config.toml
n_layer = 10
d_model = 256
n_head = 2
n_kv_head = 2
head_dim = 128
d_mlp = 1024
vocab_size = 4096
activation = "gelu"
norm = "layernorm"
norm_place = "pre"
norm_eps = 1e-05
positions = "rope"
rope_base = 10000.0
rope_fraction = 0.25
qk_norm = false
attn_scale = 0.0884
bias = "all"
tie_embeddings = false
parallel_block = true
init = "normal"
init_std_qkv = 0.0324
init_std_o = 0.00726
init_std_up = 0.0324
init_std_down = 0.00363
init_out_by_depth = true
optimizer = "muon"
lr = 0.0102
lr_mult_o = 1.5
lr_mult_down = 2.0
beta1 = 0.95
lr_head = 0.0083
grad_clip = 0.5
warmup_steps = 200
schedule = "wsd"
decay_fraction = 0.781
decay_shape = "pow"
final_lr_fraction = 0.05
batch_tokens = 65536
seq_len = 128
doc_mask = false
train_tokens = 438300000
steps = 6688
dataset = "wikipedia_en"
MLP neurons of a small language model. Each row is named by its layer, matrix (up: input weights) and neuron, and shows model dimensions 0-127. Each number is 128 + 24 x the weight over its row's rms, rounded and kept within 0 to 255. Numbers have three digits each.
A block is one neuron, or neurons of one layer that tend to fire together. Before each block is what it responds to, as a language model described it from the Wikipedia text at the highest values.

Description: Space before date numbers. The space token just before a number, mostly a day after a month name or "On" (On April 5, On 14 March), plus numbers after of, over, from; rarely mid-word fragments.
L3.up53:110108133153146131146113126179141091135069131145153111116126100107151098110120112130148111136168131101080145111072160087155128148165174123111131145110121158086107116150142129114152119164128161141153086127111060118119157142109143122146104140176125142088145105142123121133098123151131111125070097171131125116111160169174118135121113114109144083140123081111096103147133157133116128171125
L3.up214:118121146113141129135165136134130072096158125143124111164165102135140198124154116085180133159103154163117161126134085145154117111161068131141094120138108126123110132126095115153140094096135143127127161119132130170098122111127158128121150090132094205152107104152134117150095142168123177106121131156119114146148152135129105131114114112134133140077144091171066129179084156130155112104133
L3.up844:109108133132140131170129117141105136120121082112090111146122127108138126112100152127128109112099150125122157108108117156131118116163155149132173143117142107123124106133184120129103125189129118128139144130132093114129134150119173163141132133110104115075139106106125154155133109131160140145134104178130140132141132184161087142104094136144104135107144111115133139125141141109128132118161
L3.up876:074139145120104158111119123146107125102180120142109123139129125106087095118180145168136121123131119090131113137126111126104152119152118128143142181133063120104114121162152138089078120156161103126141161133146105125111096141138190132165081142151145087131143090124140097126139106132178112153105145153136111141131059101154106107147123156123107134126120178173122126173144161108138130141176

Description: Final piece of first names. The last subword token that completes a split first name, usually just before a surname, in tables, lists and biographies, such as Rober-t, Jerem-y, Edd-ie.
L5.up1:118153133154144087155142121135097119182111085105095153061133118115122087129100128181176131112130111132145152125125088134167137134152070122080154126099128169137177161126101151122124145097139158145155136097145090139109113128131112166140140125142104103111131109146123114136137157113130106130139173117121127165114137158109142125129153086121153100142171147112175110105074144144130130130164
L5.up23:113119139136104172175102107141128129111155152148134175135140132174159114133138125142149130092134066078129128091139135132135131074148174121144181136116120167121147141133136113135133154143156128097131136145138116149108132069119116128134099135104090100081120163174140133141154081132117120121140077134129177128139112146110117186122129113128133144128072103108106115114143150159183101137114
L5.up27:115138109101104147117124166147105152092134131168104105109145122148141110078112144146183086175107129124097143149131093116162160113180128103126112104123135139168142138114136165175129141112168136099108165148128111106128107120154145163114132133110083146123125169135134133140127123175116099140123094143130096129108140095157114180116123119133133097107132123159102119168117128138140143090136
L5.up176:140153100142094100142131095147107100165120154150113171070133123164156135180172136122160178129125160086121116119171133131173166111144104114116174148127142124139123126101127117179135159137164168158114121090107178130103120123133115132147158142150151121161154186136144106109151120113106092086167128144147103106109131103122092119085127148137123133105151121110119111131145106137109129120152
L5.up193:146139165096158140094100130101135122145151136091102118094092115138132073140128170114140111133113140127106136126096102135136147122141088123115101136112118112122128133166137093120153159096144151127111134137136139118155101150130153165102126130149147168128151138134068135122138112105117128114103116137078172162132111128114125151119114169190113103114131133129110114159109144094134154138109
L5.up444:116124131077124119157173147109134089094133144119097143139123135127134142114148099141119155172165103112105122127119102119175169130136117140135109165130139074152143076125071132150151131119101146137137161129077122133138127146116109161073147129123128066142155152153102097136164138125132131103170116146168108137107114107125139137156122116096145115145106150102156127050132114087124110120112
L5.up616:163153116084158112158167112110121142129190139089123143119102148151126113136164149127148148110148067137130094177114147116147120111100083111118091117147189081114119171154125136115113168139142136084129166158153073157093093112099102140080128138152150101112132120151117114115160112099137115075150129110136093157121117138102131172098180122151157161141109126112106124102116131154131136117128
L5.up682:127161126111159131157138138119117112128173118129135136113105124169143136120172124145096095158149158158119178150138158150133146145119107143101131127125114118157154135123135140140140179135126131123126130121097133163113076132113089126109127131130116083109138154131140147169132119116093147096106086152116129141135146141098094084117086124132143116122140128154152066135150113142137163118102
L5.up687:129164080119144123147146119137098103093152162140127112144132133113197092135142128104122116158106119181134099168109089164163116120186099141100130121094118128133109089097141191109103155120142195138131122142131112158150110121142129147112106143107155144136148079130090103143183141114129077151142079114094152122154156142093103144128144100098142141093154126129173117094146150109139123147126
L5.up717:172129130118121108141129107136186129118151119133122139166138113117139137108148140167141127156086127128136151145115121126099174131162143109173133095094171135097147106134096165165155145091104165092134110110171085130134128115133120161177111145177115135132152151153149094106145172107150131129148105151130153132122119140167088171134092155130087080131116109106123122109134111148178166103130
L5.up726:126195130144137182158068146130095132132122076137173120111089134133186123119149136135089137121101136081139116144102131111132162115125093136101124134100090124132167096167108140149166150175161179161102143136150110118113151111108121121126103113170123128164156128132116153138158065165091135122149127161119155155145119132102134078130117145139146128137126061131147141137087091135138137145124
L5.up812:146103112133128097130133113160115124088121173110127119101115145156140137125143119132107173134131128171146148150125152161146146116159105078132155077104157146104119113132121191146140127124127157097107120124157118151083134122110078125105124135111153103135164092114149110204106124085140142124127105161126117110153116131157105142140114134101122107190102143104136129108134116090140094117165
L5.up820:105133152116127108128153110125073084087139121113129121124166150165119099097115120094084102164135155122090142153117140112125116162126093102088104160108122088137143112129139095163174172103168143073125151132096131141143068134097107128121113089167131138143155113148118089163144118094162096108125131095150088142119104128150182184181112116130153146170128127126129136129127144106120100127123
L5.up902:129130157138112108178152158139112141145180155103105107125155137115161136144122138115101143110087123153096157128133134169157110114191103146110189145105072136154132157112080109172106147124157141152163146119134125192139080128103108137122122137089131162123116141148153157171116109113174075150126093155105152097113118106140110145110081117139141088150133143125175098129144184115121146147137
L5.up957:106110140109138155140132126105157110101135142163118149121134125140169126101130179128143125118138133144089135155090113112120174154112112120131118153097185111113116133128122161080122164134109173108143150109148161157134134116136116172145140149118151170160119134141135089130120100149100149104113175119123140138132148158126117134148161115119158141124100092122144104148158167136183118139097
L5.up968:142135121098148100146110092096108130135161159147138121114140163122137082095109167116176138156126130114116151163098111110160144110178126120101120130103154114109118082144091137170164178132141135116120110135133108127112101125112126166126118142160143119081147141163137116135150112101127148131123141133124166145113114172120159150115092136173133126153159094103125141142136172093144146116106

Description: Mid-word name fragments. Middle pieces of multi-token proper names or compounds, such as Sing-ap-ore, Can-ber-ra and Mad-on-na, plus hyphens and spaces inside compounds like metal-reinforced and Big 12.
L4.up745:117133130141150112139106144110104126113158140133137125145121105114150123145145105134134109082140139115096153169115182147132106089132088166100130154111152184085151109103075150125176145188146102123156141135071115117163111117115139103157147114193133090143130144152099115171108131133102148150120103094144134165135102120140110124104126118150106170130136135158108116121129136117098152121153

Description: Separators after numbers. Commas, hyphens, slashes, pipes and "and" right after a digit, as in 2,390,566, 1572-1577, 1945 and; also some mid-word pieces such as veg-et-ation.
L4.up720:150135112100115105079115161131123144132152132155145102152124132121110099107123119128133110157156163128123147147132051151150118077141159131136091128142151125084138149118139138138116116144145143112103084125114108154113118098164138135128124120132156109134169133113121114138170153112137168132103113146152122105123175157122143126137041132115154156115119147122124114076099133088129084175113

Description: Year-range dashes. En dashes or hyphens joining two years in date spans, mostly in tables, lists and headings, such as 1948–1954 and 1992–93.
L3.up119:117148130136131146135062155134172114115106160139109088173129117134095051120114094115173148141134160137137172128123181111100151102109180099094095133125130133131138144144095107087087144139094121159123141142124136154150130184137111071089128142117125100131119131147131148102129172117101120135088106139162119121134080138144119132183116147115141139155124125118088109154129137142107146085073
L3.up397:145133138134123141143163155125108145142119124129110095164113095126125077076130128115150116122138146147124126098140111138101140130165151120104119146134155151125107122111129171114066098101108102121081120077126127162113083151173114080104171132112125130098140119123122138106126166135132144130079111137145160111102083143147130115154136133118110091125140091101124122130122138126145161151146
L3.up542:154177164130116126090084117104176130081154171158096111127129152125160128133153171135139151145103158112075179140081132117117130141144145168141110117114124137092155148113139100111145133147103113100141150156137153142132129122126127144149111086128131136145096129096150169130131101131098112130123135132147112131126112120152116114122104120118114122089129134146125137099159106121132159157126
L3.up821:108152094159163194101116146133182158171145136131099127163131119113094131159068115110107108146151142108162127121146131129133139089145139107116107114124130188143145164110099169122116186103099101135166107117122146161122135133161091112107117134118145101138162122135124142102107106143103078103125141134124146157098093143119158102124122142121181137119127108114106090122132150145138115148058

Description: Quantity and number openers. Tokens that begin a quantity or count, mostly the space before a number after On or than, plus quantifiers like several, most, three, few.
L5.up37:120124100092119123160100137107127116177159134175140063110146144112064123117119108148143125095116093081104129141094123148083118121154140179150164115132097146107103133126121139134143101139157107154117141134152120143145151153101153134114106136130144153112146098151108160105115121113160134106092135165107126168139128136129060116106122152164131120125134148125078101126096151128132115134138
L5.up74:123098094133136144168126159131095138113084120140132130113118117080132128103167113151145093113124148154101171153106118117119139098124151128114141086111106132108116124171161158115143132182159132123141131126084133131162079108119155110181112141153167135121091068150137140156132121130111100149097124110122142091099075151104109132130097168095133099145140138172125071196097124119121117135114
L5.up75:123123111149111164094124127130164108093065109126146136134113086152110128127130137144171146115126143130130144083156144160110143177108117154111144129103139122122110090178137128122130149193119150167137109121130132129094131117132106122123117116126114147154092140106157148123143099117134130124118097120107128149118138130160116106150139058113116115135160166118090109165142147118115112169156
L5.up115:143083115132125179117110089126118146120146147100159110106109130117156136112125105112120139158104123120121118131133133100164111160140142164094124120114115092142111132139134150120160190141146099091140101115140154154100112165131092157139152143173143136095144077129134117085101118134170131133106096170101127178128101131130104122130147122098110152083105125126098104137123150099132118145113
L5.up213:121115102108153109136143177138088153089152083121090116128165119166151135123106126098109128129128131123135115140142100197163146146116146169149145138069161083161131104142125146128148130151138125126169110118144134135133148094115153117159151129117118130170122139158170111137132144140157063146150139115126106123127112124124172103135085129088127142131106124108109147155107141132126115107098
L5.up231:114155105158115134101100120126135155074130122148155131071151115141136153164115116148148126099090147115148117116108112127180129102089096149103162097139067093149133132108148147148092115151102140098123124110135184148115103162152148098148156110137115151147130137129144155139133131103112136148120117110135128090107120161163180059145147177111130083163167112098146085125135099159104130106146
L5.up258:153124150135137146159105123161113187121098114139136125055155157122154160136122116131159127111129149160125094111148132146171131126118161168138138130134108108145143111141138148094120165147126134129118135133156138158155149129147093134123141136110153169130110110163181150142099125140167147113118117149109127100151142138137150124099122128094130109130174102130150078133147166126096110099116
L5.up371:160122124126120126154086113100118089139117095099110094073092109153171102110110101125113107159120149067113182128118144173164127115136140180084115176148107143100159124137099156144144160136165150084143122161143168144151136101083144179123140120107095162122149096106148165129113109132147107161150107139132149120180118130142132120110154143113047160089140120138121133137109122112148112168146
L5.up521:134132115132119137128126101104125124070106127126153135046102165121162135128138086106157097138096080160121115181144137123130120129121123163169071090094093104132119118082134138112156154136135163102144135111128162163148119150113156127151139131168087134132175111155158134149109120123099109170092132202117102141161148102155139135127149128071127107150161110132118098125147139118126142105157
L5.up670:141131113143107123132131103128090162098136087131088126170109111146144117132066121162103116113117136084130141112142133120144145148103117144125123126101113163124086082122101158099116140161147100123109145198166112146141135136152110094122146143161102189121119165091102130142152158114154139184094104108172166094120106160147181116121125113070127114166141114107111131157160125100099127188131
L5.up681:139097139121138158089090132122131116142141150103138121124120165121155145144101123117149155148119150110090103114105109115158166152097107105123118086091114111126144053119114097134094135114147119125138089143088125143202117158090145092106122107136096165146134131144147112145131137141155139115123099162141117097103128136166112105091072139092132136166133106145168055118129132142091099114099
L5.up739:093116124191178131133088112117121154151113104127077122153128147095134080130150132107118168156161165124121100159118148118138138100127138147147149145152151165123117092146120126109122137169129131127152116129091092116087170090088088141112111096097150135116077109124125112135143174117131139140111077147171089112120136183169125129130136130123127117141128096095131160148112132076125134170065
L5.up770:132142084149129142132100117116099167094096139148121136108191149162127089135122141141113111123126116071126132086096119177145164123132140117104127118131087145086096089109105125123111169134142136126107163156143128100140099133096119136130144125157103155116143098083156151136128152132102108088138134082124088110089116124131158155125152118142134116082142155109088157140130144131119146145126
L5.up786:166132117130081134113152112143155136108098134095111078117127137163090175110151119154117129110148140095157123117138140110194092132109112102140122151145142086102142105158096139114151165143117112166103125150116131142119113142110137125126151174144077157123149156152152133122122121135170122121066114141096110140122096155135181144110166148097172112184103123144120105104149135138118165149089
L5.up800:110129136157103142109124098161105131115117169098155167137116106097124109113106140150168124093081144092109134166162117152137094140126105143095130113150092089124146136149111166110138129127172131122111116168125140132145097124146113157139156106110102129141119109144148116135157134096132175139094137153106148146116133121120066158141163171099132085124152089127105121146116169113124139143131
L5.up834:106094118147107117113124080091115103075080146093154145114158127169156185097159127162146087130156127141147107100089125111141130121124173169149166085128131146139133154140073112117159141104157140145087147107129151118132144152133138152086130072165133101134122143153124138158125121129103156113089104166125113139208178115139165131097138136123169164135145132142117114136109153085126128136129

Description: Mid-word name fragments. Short word pieces inside a word, usually a transliterated foreign name (Japanese, Chinese, Slavic, Indian), such as the ets in Tetsuya, h in Zhou, ok in Tokugawa, also o-z in oz/ozone.
L3.up70:133137149147149143080152164149083152151133107100150131117186107174132077118125142100120135085129135136113099170138158158150095111091128121117116158098132173098126104139142183131113160127156160118102161142041156141155148127122146102127099109141140169123134122140130108091151118149112085111120150122166159131121140127128115110161101116103139116146175143091165136133148163100145132133117
L3.up394:122134104100155116126116136116127123125148115168090153125155144136150139099150139078079146124149147105106131138143099135111146141153130100142101134148159130161127135125157133135141114155089122147117129115132125152134099125085169147131100106114121142158155107124112124125142152132145133148173165142190146096116153089138155136175146128099142164095124088127155102109119146126098098143155
L3.up479:079136149116126131137098108098164181136126140134112126112137094147121165150137123150138119135082073132113124155138117094122097128129190118149165122099118093150128145130138118158164154134137147106151128123093113129102126089096126123180085138147132153165146106102126128139162137087157137130153150107108111115097139093123136169110105099137129114177106116122120136179124126137096143148160
L3.up682:100127159147128154084086136099149146126153138149113133149125103150133086176091146145099150096110126086112102106133123147138070136105127127116142116129094144128155161146169138156156138121145085138118152106132105094141155130103152099124130109137116113171150147130155153104145130129126125119110145088125121142122125097173162150127083154106154146152110103101167111091130152102116129173136

Description: Quantity words and numerals. Quantifiers and number words, often completing a word begun in an earlier token, at sentence or section starts, e.g. Some, Two, Several, "most of", "many".
L4.up53:144089089124097130140100125120116152094150142095157147146116119131159138117129129128109122117076110112115129092163122136193114158120129155123110146161125128124122111124121144121110183167104131077111095136140145095085116135143128135159138133153117120108152144067083116101148139156117148140063088181112128137139108150133144113138096133079130151143152136103094119103187140100150148206143

Description: Name-internal subword pieces. Second word piece of a proper name split after its first letter(s), mostly first names and initials, as in R-y-oei, I-van, Jer-ry, N-ic-aragua, R-.
L4.up744:094108118086135133133142130127075087105121173140130110151164133132147102122112124145104112121141139143087165171128131129124129185133130146097107083136118101096149109144147132157113186081123129140086121132138089161146124098155118126131095167143097151094172141148139062125137148108131102111091136103090149112132137175133153186105105189136158109135150135113125144121108140127166173140120

Description: Mid-word syllable fragments. Short vowel–consonant pieces in the middle of a word split into several tokens, mostly foreign names, e.g. Suz-uk-i, Vlad-im-ir, Assin-ib-oine.
L5.up178:132176089173104158111132130134126131109163080188162142119130131138101073138117122131125135127137159096119121116153101164106092160123110141151129126122124112091134118143113139115166123129137133115123130152100130175122130190105136129152175075085159130131163107100137156105121104137131147118112119142129118140068131189114126138136112139123131128136145146109129118104170114081168120144125
L5.up346:147119130150138063135104155150121132158095144166151158146139141094170111148158129164153129107147151148121100138119145103147087105100152174186132142126140109108153077133143096124130143140168106113107092177118103134112149086147088107116133134128124127126149151116151150157134125133138118111123155130108130157118175139144108100111146119073123146159162135180116143141128130135106113116157
L5.up361:130108098105085114100131105128138102073142140150139117111099121126119127124129131127101144139155107160157148104126149128127132140137110162128118141099103134158106157100113188134156158166179104167161093094158141162117097175140094145143119138168105092131162100124129121120125116139140106112098165079117094109133107112172132130113149133121148158136111155099140115148162139117133139154116
L5.up400:181122122145136116095120147179154187084168147110081177116157127127114147186103131130135127126136093152126125116115133151128110117144094135128155089116134152131144129109097133146121155133098143124214115084153148145129128087063125109128125135109058163153123128154141080147127133121099150134145114124125134142103073143100114138107129111137138165106086089124103161178120139115111140101127
L5.up511:154106133151130136143142169133154154081196115108119126133091134091162160125157133080120132136135169100083114129148090152143115136109119171143140110145125125122134167151104093126138139104096129126170088133102118165111119176105107192139110108114154105094105139144137121140123111106102107114112098101156089130128091120086140130125116141101110067121179127112103113143110121166091118117130
L5.up564:139106128130173097092111179158111131106179142160178158114155110146165155117088124126086115137122099142093121107131132141116136108145090142134076148112140116164102134114127099138080108179142132092096139131147158116075126110166123147123189099109149117151096124115113125171138136123100169149087126151164139110093106152110135126161166141116129145145132135122129169140148104131124160131089
L5.up573:142134104099131130140116124146118129108137128154130114106115117103122097137142073126138101170130131046107136133130093128158110130118089157152141126147159086091131114137077115121140144127155114161172150121117070108138139126135145132147100123140105119115099144117154152109135136117183137126155123122110144088114168108188141149139101092119121150164115100143144140090126107105102132142158
L5.up610:133157129076143148101104170175129121118098117096107145144123162096148139130149164118119115112165146093110123137150149106165170128119078144085116122130101093127099130117107105122154143116092133139154077113096089169105150094122123165132138116140114139135111127136109131155163131108172098140181112136117118152122113118166156135154157121123142133107176159116123120149154108163132109097136
L5.up634:143097134129123134118128118153081069121133125145143141101146125135124129150139117108121148126118148119082110138135097137160158109151133122182148101111134170098103158129106129138165114103159183115138132124139102137132082149089141139096146088177138113148116135116133081162138128113093140161090171117152119140161102144132125132140149117117146153151130149122127064153129118134131110088106
L5.up638:124110152035141112169146160143141085127158159172150125137161112131145170126151094127100158119110124124150123117126134166132146157143132138103140098116140129124158086160123123137138117125135127152111114120114098171124157120102091114122176130135130151136101096107096082102143149122111134104121144138128092137093123165120120111150107132129174091143099157178096142111166118175139182104151
L5.up710:129128098162112074124121119119136112121175119145133141127146145133154115163164125148139139080168088104110128167167162179142159074145093147133184113182116106144137121118132135123152143116156131134147087144127113158110109116127147166158135107099129091168179139089123136117104140140117131108128154117125085127076068142156127131098128131120127147135162136150101157085133135140187101110167
L5.up737:120135146172122157137108113172104129117183146207162157087103128112083120120142106142161082114112130111126123135122111123161142135104120163107127136098112097122158139123091147130186142163130130135119128116094136146169162100193144161092135158112124162108130146146132113131103140155167143134151165098129149100129122113122094150125090135109118137125138110157110099140126139102122121117130
L5.up809:090158135130154117129122152107131140148142141113151116096130157146165142109119122140130127105137140118098136105104099126107160146080122168096148150124128140096152094130111146091122141154128104122164140136123103140103134115124132091117146080125138101169116086095084149207108143121151138098102133094174083079142076089134134119150107125144096104160166140177142138111066134109137132078161
L5.up873:134113108112106104082114122108106121133149132138110098123157108103141121101128148144084149120165150122139101114112130126134180147130110148128140123160125143132154139194101143131105088140109137133100157164116130140127144150151091139128070076153144162120141125117138111124143140124098179100169141125137136153094127104151139137127105122117112137160131094109131123134135121133118155174190
L5.up879:128155133131114145166108126158144111136140107108102106146100104185125127086156129111133131154129132179117139125104142148139120095161081170079203126132136122105118148141136182138145123116137159134142138108136101099143153052146113068167147109092109097105139121115114145161134121127117154149138130149144117133120113157147101172135134157175188134120137072145110116138119112122137144133124
L5.up958:139112115092122112095111146149149133119128123142119144139133112128167090096196118170131120098093158104115125131121138142104109091117054117104100118122105142103092078143118119138162160147088137121118113132088109125110104152113109127133102131083103120137102088129146072107161082135128162126143137107111126141119110129137127155160152145131164114153144129117138103102118102098132133139101

Description: Proper-name ending pieces. Final word pieces completing a proper name of a person, place, team or title, such as Rock-ford, Jer-ry, Coy-otes, Warw-ick.
L3.up695:120124105120175161163110130151114116125121157153139127084168156102146112143127154147135147104114126141122144112164116153137130096105136125133129129124109122106138097116126112136096102123161156129126164101119089160141147160106140147134107118133088098150122119117154124114123101109143153119130105144100134140046086155137157169116165116141136091135108079134082122122104158116120127139097
L3.up716:122125181106135092125147121078105105109123134144114129103147178142135129075165160148168150175174142089114183171116140151143160150156118117150102154174122109138141139109104088138146124120129133124139158100091183134115088186147160130144169119183127103156141101134100126126177118069107115108127073111098126107119116141181122130113113143145080156128154121171109108123167118117123136116128
L3.up966:122123129133141109144137107158140142138136146107132152074178147130118117145109139175143140096114108104128127167085122158144158149115108111144136107119127141132174126119125114095188105102155138158148144121126102136158118143157166132131129142149143148129144141171128113094120092101082158156095104115143124131105124184116122142101129112133082138098166101135154087136113114144134111146099
L3.up967:110109165116105105111122101119117149110138178141113099147162178136185135114146146105147145171125158143157129131108136111138159121156143124108147153153156093115119124117105137111138142131105173079159135126101133150135138167119114143076102132106121102141155125172111127121174156120083109131109103126149113154130097135135136107138086077114120158156161107128142111143169128076196131131134

Description: Range dash after number. Hyphens and en dashes right after a number that open a range, mostly year spans like (1957-1958), 2025–26, f/4.5–32, plus "to" in "2017 to 2020".
L5.up7:131155112163146102113082140103166118117127142137111144107114146179078140123173109167124097134130139131132105090089128133116099123154141143131169157133112141109111141145129121139143119120154171088099092141122123086096095134089164101106151149129090114102111113128148076128122156130133132184089197131132113047152102159114177129155111116123127142123113125103127131132116140106143134146166
L5.up99:073125114131111146120140148158142192156121111067088126145155142118094121110144164114153109129120145117139120079104127122135166081093164166104125119143106103140105088142124129134147163156157139129139178092121123118137105093136120132113090149179108137135118113159140133108123153133136143095154098103125123135121127113107090109094108152140122142066138126145125066138096148156113114104131
L5.up134:117130136124095151125148154085122123146124042122188123138104143173102087152135139095137104118170130174158145137122154141166120119143127148103123136115085156060148116153130154114064130117125118187127116157138149129096109134139126080115136124128111143134109094150130107108123164143133123119123162155137139136121132137120121110173117115102145098116162157132183120121122110104167131103114
L5.up195:175131108110128121120126111139144125169109143174064137104106170122135098091134102113111126129080145159067131131102117126139114140149135118099120125150124107151129079157137098114122124118118086104130120103090129161168143102104129121127127119136107117070148148150143100094163141119107137117113096118119116124125131118148119104125093150128177092102140151134110069121126126116092170107144
L5.up247:114139154117105114117115095173128092179135125111130126127176148127113096123138149101143132158106146139157127094088151143143145130098121116132101104112122133124121140147122102106103112168157134097143105116154167143127108175109117116126090183179108134097138132134104152154092100143139178110126119168118112124133116110126152085123144174122112127130156116100146124159130095111121105155110
L5.up360:161165114137116155124091125122099131169095097145129103118142112202131138089152110112127111101127091112133143090102134135121144131133168135121122119112123134117103125160152108135112138131082143133148139118134148136140105127189093073144105128113148119155180109137070148083148117151140136132140120135153128167097157105137152171167097155133159099132119154122083133158141108152081135131170
L5.up421:125167128120132104147109109129137132104155147131118114168125113135163164112164136137129117161088144127123112136115177088133169117123142178080120123119159143132149129149132145138141114152156141134167140165143147172106124104133158149124126135153141108119167112137144138088120122180129115153112159141068122121132143136111078142145159113121116139122128142094160130148128113160181125103117
L5.up449:127139149090128144097093113118192190139129109161071133136105134136106116086110080130125121131106110157109116117158114100130145116123125102130130113174127153059114135116122135123075130120086099088157169150090103137119133130149104180114080118123087135104142140111130103098124145156117127133128147126088102129142144098118136156109135119117160136131129152133119138138155130108151136128120
L5.up561:109162101126114145137149111113162125126136128181097123152110111143134084156150125159102096136144124115144163115152129146107122133106132094144166155128114138112109138159122165150121148151138151139121115125120141165108139125148149091138135098153151115110158142107142089120135117070115120081119165128162119101172138152160140137113132146114154162138139094127091089125116084162131150117124
L5.up582:158122103157128106106091144095137111123161120113141085119115170156114123077122120139136105091133113155144151141155121130131166095114100134166141149089105120147131119091142140095138162141098139107152094123149130133072093097136103137156156146109126104097126158164149080136133131146140133113110095118110145069150138085116113110147157120109113099119133149180098118148159138124079170108132
L5.up755:134159106110130079116136131170113120117128083131133156103119153094118159119124098174114114142130153120132060111133108147149104082146151108133125144139125064132104136150153138135141087195119114150105085119132111103142122147133126121136127109130120166119128123169145088077136138108172148150100122135111134101091156126148118078123133141136130094169120103127144094132114144146112113138126
L5.up763:139163151092089119138098161138168122128164130164125102162123167180130116127128120159114102140145158129131130125120154128130117140154159175068104152093122131163114133104141167138084128137114111078169132151105082156125137124102119103088134088151103110150104123167124078139122146124124164148092174139118153127076101121119149113134133100157146119121117163081123109095096130118139130120135
L5.up865:131101086093143137128088109156101143140125148124165095142123140130129101133121107170153142124175137105147148154130123110151103154150161147073152130126112145080132128131115100113103099176126138123156153141136074120087146138127097107152112124152130106162097129147158098119118149160163145132129143157119078167125136108121155152132121135097164123158130129106104135152136170116144143135139
L5.up951:094110102129111142116120093127114123155137106140151135128142127112120144178160109118105104143128124124095101157101082100154128137121110156123139129123156134107115148143090131137142161116128112113144119086108111133100114159087129147110149135185156170169155118149134133114125142172122107133102150170139160120097113143097106140096144133140121134133133129121114109077099115130160095128118
L5.up998:119138113131138154144108141092122140115155106111165129161116177157112111123155126118109073146141154138152149133112175118179147128125125167100167138171151187121122139134178119083127155172139089114088107133132099173089104124105142116134118132119166162130097115132105096074127153100109107125111182135139134112107107126067137118143115132144117156117114146130086085153141077159100093184170
L5.up1021:097160086100167104145147132125146108145109116114094139158139103153087119134132101105168081131151121118154128138139136154130125082139096184120123145119143139130085163126084123111117155124158128120131123119153129146132172130175159099146122116133146127133149086157139127139119126119159141115089140100121110093129093144147125112116116167109138113110143110120111105132121168160110141167109